{
  "d_model": 256,
  "init_std_up": 0.0429,
  "warmup_steps": 200
}
MLP neurons of a small language model. Each row is named by its layer, matrix (down: output weights) and neuron, and shows model dimensions 0-127. Each number is 128 + 24 x the weight over its row's rms, rounded and kept within 0 to 255. Numbers have three digits each. A neuron's up and down rows have the sign that makes its largest values positive.
A block is one neuron, or neurons of one layer that tend to fire together. Before each block is what it responds to, as a language model described it from the Wikipedia text at the highest values.

Responds to: Foreign-word interior pieces. Short subword fragments inside non-English words, such as titles, names and places in Serbian, Romanian, German, Dutch or Greek, e.g. peć-ini, priveș-te, Dom-in-ique.
L7.down83:139105124137143137160131129144142143143103123107118112160146079147129098147115183146087137095045144105091098129113120120142147128170116071137110129107103057140098171153116101124114139084155147122131177177108137109136108096121158105087119123139129159106128128147094089141155152117174161143094157153101089159100106135145153146123149111090115146104110132101114112133154100131110123092139
L7.down150:118166158116172146131148108112062109159112138095122138141094102085079145076126105115096156139133138144078100091114156185119114140130111082126135102134120122110137100107072152125101079141123139133076131134173107107121097133130113167120145134131091140148100158128091119143115151077143162120158129093133093118107150126145114130111117117132097135105110102117175142071122128110139149131173
L7.down215:150119128146125136146132100087136120092103133135148121078115139150129116125126107133122142120137152116082128179160132112127167171082128143095151175152136165115124123119088103149120112118135144124098140135101144146109129147131126078092086111099117155103145085085134113144099172077133142148124102166142088095144113136130116105176126105096134146139114114097109136138206118136164135127151
L7.down376:134147154144150098116138130150115127105127140133085141117141103124137179108157126159145140076126096086149090167165094171123125140090132164122081135095145144096086107138149146147121129097108145073128130116085092112128138137124099125168144127098108129141157109119106128129121122116159152087124150091120146127146131124153152132119124103119131140155214092105127140109125112173122077126112
L7.down444:138074094102192074133168174086093135076173132149106128124121110147105145117149135137155143108156157145129162077104087120143087157079148115094113122127129124116129108175116101154102131101146148143143126147153126088098194104127123132149100076149107103123113127099122135170151159143118141128157097139141105120117072106131096130150128175147138138120126115106117115090115151113141138145128
L7.down595:125146084158119132108106077121108124105125117113120152114124092111121098134115118172147154172103100150155116127159089117130074137107093126157144117104160066142145105160086106103089131105125162134108114121137142145124138112134129113115121128138147145130190136104119154119087094152135118119162100150139129146156112095130108097157138118105148155128105116111160106076152114112111120139094
L7.down876:113092094121119154103169083129165109114128098142088163117145117134114144108086101125123168146163105196154106173115150122095104115123123152139153180144137143133127099111092167136086094099117134138107131076169127118137138108133143144147114129119102117131142140104145154157112116183119123119126100120141171112162140137092118115115126187118138149160090093151117133000124103110129141145113
L7.down899:125121119117163143131139110105092126113149083142137163119165094102112099124124082058153109162145126147135148117140049138170154124110129139108158163090158170114111129104142123133133136110132173132123129120103132122158140128124087092104144116115152149165133155130144122101091151118116154138142156121132165117155108135120135109115151102114113101113159130104169097055135150094116150120139

Responds to: Date month and year slots. Month names after a day number (5 January, 26 June) and the space before a year after "May 6,", in Wikipedia dates; also stray mid-number digits.
L3.down475:099155148113137128145106116153140116110115220053153162122147168095160123159160145130103119138132108151122144150139146116126142150145119144160133098121144130141167130153146124086171143116113138123176124146119107132094158103114111148134105093159123127123101138098151134115162128112192139124109111100160117183142097082173113127135152115090132145121154114098097124106112127141146085157158

Responds to: Foreign-word vowel endings. Final vowel-ending word pieces such as -a, -e, -ne, -ya that close non-English names and words, e.g. Luciana, Viktoriya, Santa Fe.
L6.down104:130115107097135141095159181135120098153152092140122132100143118091135140100126125129160175134099084173138127129110121108050129080102150176118140126149065104143105120084104127138095106114111173125118140121134123137160113115114121162179153102133141123152108149091138135115105120109157075123151130132137194121124145123108120082150135118108106146156143113121110091120138137080155104163110
L6.down170:128117111122179120097100194102100186112123112123132126105168117124109140140102191151099135126145139093093136169121132074153121163125102132142125111069144120101129124143151071104137079151168115090133120143149139094101114102117146114120144155165151149140137093139124141132128085125144147109115159111142098159116112105127142160129095112125112133083118130147140138147160105151078126106187
L6.down361:185127170103096130099104162107139113129139112116107157137124103099058126151135097123122130155151091134142130137122107123147126111118175136151147117142147101162149157109123140125085112134139090142092100114121145095145141113154108142151070101127158135116127182111125146115113107121120132118147133131055131123093107115111123131147180106150109083134143123133146150198135115107148132103172
L6.down410:124104120168103139082077177124120126136143098113150117102154095118159090131170122180158134140171085129111151119130143091103161113131126107142121154100111101109145119108132132161113114089119150113141111118156111129159118112089156158146142106106146127157157134093165141134164074162191080170138173128113159121124168148098139122120113125141131159161118127114141145086137120124118106135163
L6.down442:103104143167126159109121152120107148142113125137172141131140123114129147161144124113098111124111089127119140162113118150115161147142150170154118155169124124089126090103126063129121098120112173119108158108111150098117084156127107125111106141118162113121118126154141165112175125119148151134142091179086117141183124129142108143128149111086148110143160127164120069127125138149137147142183
L6.down806:120141105114142114090120098128174139107148100103089100107160090132127097127165134149111139142139120150103129142131154122126152130159180165152138151145162116100125129129128124094123131128080154132106116120142149174147178135115153096115173116127120120145119119124124135137122141111106111126138140160094187102130155110139143112165094147163124138187130151141122136063103116109159161115145
L6.down876:113102141096121127130134127156142141138129105125126107128144115148160120149133106134102148153122113130071168089116117166104156136101132113144117127113107118168132135098163154128094135161134162121108111144162170118170165118123120146144109150085111134121129091101102104120132110145197109126134150136132114105117107115108107113136157108051122140104174155131083111130192138153116124148159
L6.down967:156055112111152133106120183111108141152134162167142182091118147191149129128183138131157127161120117108177105107161119104118101166133106128106139116144134145158143125107150123115140157146160097146136105093129130128158132148134074149133101110112110121084139120156112114119101134138133189117128097129121131150125115140102127187132171140120129159138144162105122055138152108128132147132110

Responds to: Date before year. Tokens of full dates that come right before the year: the comma in "April 14, 2017", the month in "29 September 1987", or "in 1985", often in release-date or infobox lines.
L7.down29:122124167141138163085104107138137116116114132116123137137121113146106168168108130097123157132100139147115139127129117087094098134117144133139110153142151107153104110074119112118156122119168094099075099118136052136123117131113121094139083179134121149110133165109147113162062120089138111140107163130137091169084147150128152111096154103120176125085140157114120133142112112142125151128120
L7.down70:120134101141138142139158129107122152127111158109115152093109169103098141135157074142151162121118107114134146159132121122126098106121130096162139130134120120123133165120114107125149155104163124151126139140135156124133162153123138130121113146124163120096140141099098131117136091117126087138137124155153104118120140141139179142120142143090134127142158141085162134147123142166117156136135
L7.down247:104117145136141113168151154162097124082095105107075127124061114127061120140129116127108118143097118137127123083140097160134159121089138110130128117129094115110102128100152089135115130128116112160139169096112112117150122130156120114126125150148123106163111120162104164140089121157100114099178109137125155154140136128140106101130139151095103167147146143140136101095100168141133168124100
L7.down567:155139101136156178148123159085142172123092130129137132124132106113139139151177093118144139098158098131162124145153150113103080106113146190100113142110168145122102113176126102126144157114141203183108144122125131132076130128159104155137137120123145156115124137098147121158108147122149146124113167131100093123100108122157103067126100118082140123136150118088096110132200131122157089129099
L7.down696:095108122141130152101130138137143105111131166163124133067122147129130133097123110108125112118120098123127182171147135122104125147148118154145136103146159162137133177118148147103122122189149142088106134160153115090129131143095171120091146122127138156123106114108131122135119167127102088161157131121122119148090100111113127151103155126103149148152101156075086139135111104091129099086120
L7.down723:154129146137129147084135129153147132148086146179143122133153071157105113144147125126134139144130117203125193130095139164174130194119131150114124094154104117136129158134148125134162170108112119135116108137114130164127095174121134135126164151085090115126112132173117087173134117119112093084123169160096151070142134150158112150113136133131196124115173154138128140121151147128124105148127
L7.down885:118107124130113117145170114102160184095150129116129107179159113112136141172140153123147122142177178146140150089175130103114132110110111137201127135123143105127139151155097122155128123132126136149113085100128101172116099098122125121125142155140167099103153176138183087109143120115127096157145115122150171110086151112084155145131172122109150135139110150098151144162133146129150134137140
L7.down886:137111110126130176148095144124094104153156123153096167161128105119087164109155124131163099139153137139095111132195117097093070101089143136147132120088153108116158128148113164141079122189139128183164111132145121102085147144111118117172093148088126149116120109100102135165102136140128106144128148109134133134102099088180125119099136125097158131128111146100136116114130121143126109113096

Responds to: Second piece of names. Word pieces right after a name's first capital letter, mostly K, in names within tables and cast lists, such as K-l-ara, K-a-hn, K-w-abena.
L3.down467:151151158113169120127139140120169147123128088137141140114134159170103151145158132102087166161125130141151130130164118136134135100088138167169165127136116101156128105145091116178115133136129156157147148051147130128176127135096118131134102137142147115134103121161134124152132101103160132150157136116076112130174159109103106111138134194109152122110123156125140149111160174124137085159147

Responds to: Month names in dates. Month names inside full dates, mostly day–month–year as in born 12 December 1977, also in March 1945 and Feb 2022.
L6.down72:119158100122101167154154172119081113142137149096130164112139102088169130132137120168152158096119086161139115129124176076134110141100129123079096090086171166151158131117152144124153138131144166135130134173097082131121110128148157149135153162137145144079178143098130161149140162135140146131137150125119102129102158107110098123122131089119114129124121123088125143113129107109098128179105
L6.down74:132128121146107134153108110100141092154113176193132118139124146128155130138148100134085156117122125136117147104171092172144142134154151135124077086138147112147131120125159110125115140082109139145135115109142153130163125143097100111094125099131098125060110094156169144140136129126153115098119120098111138184104144105120140124156136102105149144113101142121179098103120120125144096138093
L6.down98:156122121162117124171125171115139130125123150124141153148125117127127117118171144139149098079128112111148131115165120140145105129123093159129103132157123155151108111203126137096112066151147113157143135109132154101128127100121163087152179136132093176116105112163127145139132129167113151132183080136106151126107144120111144123125137081137106105108136149099100081123160119120106094122098
L6.down206:143127129130086103125103136144100174123132131158087137125126104140133130127147149189154103141143110157108196130146137133142196147137156113153092076137147151109149168157139124126162143151108122076114136108127100110125093123144142157126128119129121107130156116132182136140132120119119135105133113112094162091177115100121122140103112109088129130117139118108132130074144112116093123094155
L6.down258:136202152143091114129141184136125101127113112101115124104099140141096098087159130135172137109113119125097127113163130104088079108101114109156111148116077109110172137099102122147135168103102127140157110156144125063146098136126131113143101142152122133133104165135088108106145085129098093122141142133183093133102168111142135146100122133109130095151120200123148126057092127125123165132133
L6.down355:164087095170104148121073140146110089161135161134171152098152123110148137112116094139089142120138170122112135090148112144123151115113126134092135107103109148161144150128147184149190133154146132136142126129136116098175124132126132131135163121142126123117165120132153153145098139122118142162114095122149115178112123114162113151104094096101136140114101135139118116079184130172136096146169
L6.down667:110128151132124144115136126136129108118134134084085141103093105148147132149129138137132134068118105112186109138134169125164111119096144154125115096110153128115125143103105136098131128141127133145122112108117159129154115130165107130129123132178143137102090127099106074150082153167125125142077133096113098121142143134140190133120119114120133105183148127125132136125136127159144106130133
L6.down943:142116157115164123129113148124138118105138157161114105126127128089131146109140139142137103107184181131087086119133112148128119129120110126186102146132131152150090184124124139157114157105139146123129126193161126095122161122137152124161197157099173154181137147163116110120117103096140124098142085148154126146114166104116149128099100130158101148105126127098110141161103119128150153127191